config.yaml
n_layer: 8
n_kv_head: 1
rope_base: 10000.0
init_std_o: 0.00863
init_std_down: 0.00431
dataset: "wikipedia_en"
MLP neurons of a small language model. Each row is named by its layer, matrix (up: input weights) and neuron, and shows model dimensions 32-127. Each number is 500 + 25 x the weight over its row's rms, rounded and kept within 0 to 999. Numbers have three digits each.
After each neuron's rows, "fires on" lists the tokens most often at its 100 highest values on Wikipedia text that the model never trained on.

L3.up251:532499520483483507457473499511465523510541494520497474457520509513510495532498468473526503487520494506514528470510511480504470420476505539459477523529534514512481547467531505493530517498542502515494491523535530492519498521487508494530516515537486484548476497470497487513514473519429495560
fires on: "as", "ost", "um"

L3.up633:472480497473505477524534528497511506449503492491446490536501537472501480511506504520482445513481475501511462492521468511496501459534508467506508514523546520468498492525495446517465510534450573501446494485487475485509553516502496504469511486485474503560512460507542479534501518529464518482
fires on: "g", "p", "ou", "ep", "b", "e"

L3.up572:512511535484498527433497510481490497514448496500491509539445499472493518433526529473515476526483457508493535470498495475523465531487525542492529501521513473502484562498512484520526497477500499509473495508506501484440515515524528524483510523513503487511485522467469524502507502507488493512
fires on: "n", "'", "ist", "s", "est", "t"

L3.up507:499526469485504483484487481496480547527469530484478530509550514485478515493525448494494538468484501483541489500501547436483474524516527512488561497507495486514475479477509480513538526471518520449539548506496486521500443513491492513493517484481508518521468490469478495489518525507516476509
fires on: "is", "9", "s", "as"

L3.up332:511516483510480552528530514450529536503508503462487490464479535501523491490452523516519481532525505511515473488487503543490478528497543487527477527512489517500465522483463488506495501515547561480497450519510506482522531508525518510475502489469500493536502487516514476490477507458489522495
fires on: "y", "h", "e", "ur"

L3.up488:512517442492468472485503482482498483521503522498556504513464498482498461518529514501456496511519513478474520496502554551478522501510459528481486494474467475463491535514476499520483476477477481489477498544498505501519507503502522533522509470522502529526466504494482480509508524501481539442
fires on: "t", "ame", "ce", "ed", "w"

L3.up130:481534508501549505525493548508471479470489489471510518449523477539509493514493508532562499499460495495515476482537482515456495516487539494500471492482499503493461538496498516538513503463534555523491519512493540500559514492491493452492524509472481502531497533526492486494538510492510482512
fires on: "ers", "es", "res", "y", "er", "ur"

L3.up438:504476470496504463512485506482518547458534503502491471493528494502512484528486528491502473501492529498476533507527519502484493537529531478461471433489520494464478511492523478500496497510521505532531478531534506499499462476490500489486544511490454537517514515486472460506562498475508527530
fires on: "p", "s", "at", "d"

L3.up104:482512438468524545514470526474502477488502504501520459493515493503495548506474471499472539503534543508474514506494490511475561504507523510491482534481460467507461488533456510448503503508494480465498517513491494515494488480487482496549496483441490493434501457471513512539535509499487544488
fires on: "ing", "ong", "end", "b", "and", "ord"

L3.up16:491505521528532501548498449507491466486513493494496484506512528532489489523492513486494537507534531480481503492518442500482482509518495469475495535445537504473461465490495492511484517531486451511496496495485473513477475555551484501500530484462471478473499509472487475511542500452489457481
fires on: "r", "m", "e", "on", "am", "j"

L3.up76:483502474533510483477461530563482484541444496444471524508483497487492507499527567562516478506469481500486505508489552501467468502488472499507564523499521486469506539528462479490506519477520462522494470485500516469503494493502538471488507519474486545506488523490489501533484484476488480475
fires on: "s", "n", "es", "a", "e", "ric"

L3.up537:477493536528523484492471518495516484529487506493467503506486486461486535452456502537463538536514499555464443460488530526537491517508488470512537500550474479526531481499547494477541448486498508516479521532526471490491512531527507486504514485485508507514497493470490503482508544498529482481
fires on: "en", "}", "and", "av", "ar", "ut"

L3.up381:472507531493525453545465498513479499451523511528519504494483501521527463527499520518529478481504490505466472520503483492506510541481457494493514481450467507510533524504554516520548489470466457521520493503507511453520488484476462477451525479507499489504490497496452479454500497526507539467
fires on: "o", "i", "m", "v", "y", "b"

L3.up27:485489478479470451476495506476508492508512491533549480470543524497506516535500529512500516486508516468504532495497509455448480465499497538466543516536507484476452472471486504479498486503501479480504486561475522537477500524486509535522512489502471450485511505491482495499490460487494515526
fires on: "am", "==", "im", "um"

L3.up544:540519492480488488544466507465511487505507490487506474511527467478503540483467520501518503493520528491494504511510505556518502496491467487497500495475526448426563511523531475513501508496484503480512473460502507505480479502497512495482496537521509498496522473477427453525521499472488501531
fires on: "o", "w", "i", "st", "1", "."

L3.up491:483479522526526538445467516483502491485511507485513491509436469484508488518511529501508534503483483471473558468530485550531516530517492470492460493498549509470443511545538519484507474524513514536492525468487478492504478524490456521495512530470484472492539522515493491535529491470481475498
fires on: "on", "e", "ir", "===", "el", "=="

L3.up504:487471528471474450500517513502487555481484518480478501513492484489508495517559524493487487487483494503472508500476542470514486530566531496427474497525503503480488534461496485533513485530544465490512520458518528494538476503478467502501484493493468497524500496539478450472516466548481499496
fires on: "en", "s", "p", "er", "o", "r"

L3.up70:506520512454507525498475453504495498470480488499514584518499454466492526498508499537502513537459464526512497519491538545482478506543474503476493502482493488491500518469480464495488556502488488460462537511487511508521499530490489483571524517517502500498527504477548529467493526523480492452
fires on: "s", "ou", "ep", "es", "ue", ":"

L3.up638:529470504497481498480527487488506487455527490542531497495528516469490485490521491514502514563466480489470499467499505503439490482437478476520463529477560487506523535491474491495530538499544490503501517507514476511463526552512516480575469491491514532526484531486529514483486483524502511552
fires on: "n", "t", "an", ":", "un"

L3.up608:541496508474470478500500459501491501504538512449509481505522521477491523555470519530485502486478517477510494469486538483488480503487455489449487517492502488472472524470501507498516478493532446472524506487529548481433475494463502534509523560537511475521505502534473490498491488526537491510
fires on: "r", "ord", "ig", "os", "u", "in"

L3.up347:512481476493542525520492469486532509496519496484543487507528478485511508527506535495515484487512498487492547510507565469540496524527496507522496478455513482503482474516506471472506495484538501466500457490483502498482527523469502423548483496514504485508513465494451496487501534508470465512
fires on: "as", "s", "w", "i", "es", "us"

L3.up599:542503518486489483477492456524500476519494537487457441473510488465517470542495519511496505494505513512506503503509527466483522480494490522522488473516527529483502481521528488521523464481501479483505522500461484516455452511484504478547508533507475505523464487545485505510496464584497508523
fires on: "an", "ig", "g", "is", "in", "ip"

L3.up199:503531513475487512503497502472535471468510516517559494523474479465491534487552505511472489491525499474497506506526535437553486501488529506468514527534445502490477483482466491505498469534440497501505490530495529532511491475527487453488529475486483512517521468489491499452458502488499535484
fires on: "b", "w", "el", "p", "u", "e"

L3.up168:516507560501518505488454537511491523444467535492500491452495481532511542464489521534491492511472540503502526482489453506529509497521499475511541536489503518527512482505474460517527502493507503465476494497458490514504546511521520501489448469490504532477475494531521506508464487507556468497
fires on: "ue", " ", "en", "an", "im", ":"

L3.up377:470486480513541552504521489499498470470503497517488519486475531475518495499518527512531484513535490503488515473517469494539480512517477527472509430466467503538507526534518504518491541444490499476472527542491557517505488465471531464493510520545508483496506459495503486497490482526504475492
fires on: "as", "av"

L3.up187:509469513525552506510508507493514506525509500520526488523468502524510503553477541467467514512464512522526482471495491488495529529503451513500505489493490533465519493546473507478459493516462464517491501520467450508503484492497501502498469510464492462472464482538510527482513510519531458455
fires on: "g", "ag", "og", "ig"

L3.up286:497498539459491546478462535506513513500485478488461540478452528456494508505526488470503486466493495507523483495456442522494456499501490488480506541495498524496506487484483504508493508529480546477511490519489480522534499539544482502510502515513479469517554484538487489479471502498467514462
fires on: "ou", "ro", "ork"

L3.up274:483561487497503513465518536463504530475507470458527496509510482428508535546506502504470451469478565510506479508476533458555508527525529448519504499518506531480513492471493509511509502516469516450487486517463463506476503483458465502521518475482474482526471537552472507512523507493467524452
fires on: "b", "le", "p", "d", "r"

L3.up527:509505539476493506525511468519511494496437515522515472484476480504499519479528518480514434485542483548506509499543530495548474528501504506496463520518513476512501508511486517534505513459515522499491523496476543502443494530506531483557490509413501485527500508446480480485516511504464544512
fires on: "s", "k", "b", "ue", "ing", "us"

L3.up243:513486501524536485503507506528506464485511504495521479459533508532524515435531514544495538521489479469533492535496479475498522503466509459472515516486482466483526472502486487510524496488517473513494562542524510514524507506447490463542518485515464491478495520527482516484503475521463487475
fires on: "ul", "le", "ip", "m", "ri", "re"

L3.up414:507500487533507465502529495472485548506487515504467513459514462542486505507498497514487454494465482523483465477504514469519464465517487511499502522547486524517499452493483483487493508506540534510514464506511461512498458476490545515551490526470497494537495505475517538520501469517473490438
fires on: "ol", "all", "om", "s", "y", "ard"

L3.up401:441505484465504547502477465496529530483498474494523519446477491495490509514484526492522531522485464522536492526538524532472446466490479519494505505529484531489515517501524498468509491490485477491545517518510481507526501501498513509532550533498461483498479531467492486489458486485477561549
fires on: "us", "id", "ol", "in", "a"

L3.up103:467525493496471518506513509511523481484526516501491471493507472490526510500509481527505529510522475486494506519532455514518506527514536498501454482497478490510474510534499447555527495517565444491556513508492482498486473469530483491457499498507505501466452475452523509531504510515495513495
fires on: "t", "ot", "at", " be", "all", "w"

L3.up124:544548504489517460475498504539514466469511489478504514488497467479513454524529482500460509498465480491532456516495515556447484522484437516447478481517497473478514476542508523484491500478503469509499498524502481491469507550506515545519491536504491523552457491483529506505520479506479492478
fires on: "ar", "3", "2", "y", ":"

L3.up628:561522484564521441479503509478476522483541508499501491532536496480480479527518541523546502476511520489453522508502510542478521493480500516481518533484474499505470485502473498536526448505543497502481497515520480483497442532497517527506470499484545522527497514497476480486487458497467517462
fires on: "ir", "ad", "y"

L3.up619:497491501506441457490500508502540454469484530499496504511506471468554465539496481512520497489545487453442497507534521507526478500530562501488512468500488511501493493522525472492474497524483511477497516520507523483538484510541503492475531482502504529472501480484492445522530466482501519412
fires on: "w", "ary", "n", "ou", "al", "t"

L3.up213:486483503512519484514461498457484503482524509462514508533525512558523526497494498497520537489520482509498483491494470524491480506499511482507485545505428528473495541497537520519532515519554428483483558497499521472528502473490463511480496515527438460477453490513492497520474466502533521500
fires on: "on", "n", "y", "m", "d"

L3.up324:524513478504479557479502491507490542471526518541500504493518486448483508505460515495486550512508508496471507491493515504510507518473454532488550501489480503492528500495475503429509466517531475439508552523504487525500502500527529491489514477506521502530520506479499509511468556536469510530
fires on: "av", "un", "ut", "'", "an", "k"

L3.up637:489480476518506540494514496485522534481516511534478466492512486468521494552532525552561520513507508535503523493485547538489515478503471493468482480494487532488490504471481473486492462435520532482525472473499498511515507485523525554492504523525524520503484521504484496535499481487455515529
fires on: "e", "en", "ut", "ast", "ur", "ak"

L3.up436:512445475484492495479505557494500465483513470491516506528529511527502453497462512458509490504508526485512516453485470517499544502516522499502526530480517500519499465510461514472503521523532501487553458509436494440525501516531481526522511519471535463463467502479525506520494508487521490486
fires on: "g", "ag", ":", "end", "ord", "he"

L3.up155:522453549489522510488527492498509506494492539523491482524498495490495477477481514503537520506498519514536544522481504463472478518505487496519465534512518538532470507485427515546508498463515479529546502471517438502536473518524520498506502480500533457519525481462530500523543496521497483511
fires on: "res", "iv", "ag", "in", "it", "ic"

L3.up25:486470525485462504531523487500530476486514480505541538523490508539522476547476501528522514492527513499495492466540496464503479527489522483474546485475531473530538518502504473514457493517458465532471506514487494457503506528490501513499513481451516515473464486482469498512471515490508577498
fires on: "an", "ist", "ary", "ian", "if", "ate"

L3.up37:471501523505538509448523515476558506503513495485488526538471498503500506487501477484487508486497508540560498525473488476523486480498457551461511539489454486476483459511495484519495503474550494489512485477538497490510521500535507451489472524537521510504495482477486514483543516468534545460
fires on: "ou", "ing", "ect", "a", "igh"

L3.up354:497514485517501516481492531511565484495474491524536517495481455504557499525497464463495529483486501534532488500474507507496513481474474503491511523507508467466535496501537499503488477543520543506517514521480477433535527526506469510505468510501520531570507457510449493519471514504501519443
fires on: " his", "y", "ain"

L3.up185:495485494483546486506527498501508572509455483526498540507524507460496522516488481448505549438520497487495492501500519541467482534518520460464486524526529532466505510517505515519498503519530480466495530517499450477496479497482472522519486494504504505495490485505507458515498513508499521499
fires on: "ri", "s", "p", "b", "en", "is"

L3.up303:485516517479483536454522482522495559484501503506506505482486529517509498498487533521523500500488499497506511540526470511497524513470485475512513496512496460465475498489551516570512491501486472570466514508513464483504436502512520491485488513426481513523483514534491523444528476520491519584
fires on: "o", " m", "ame", "l", "\n"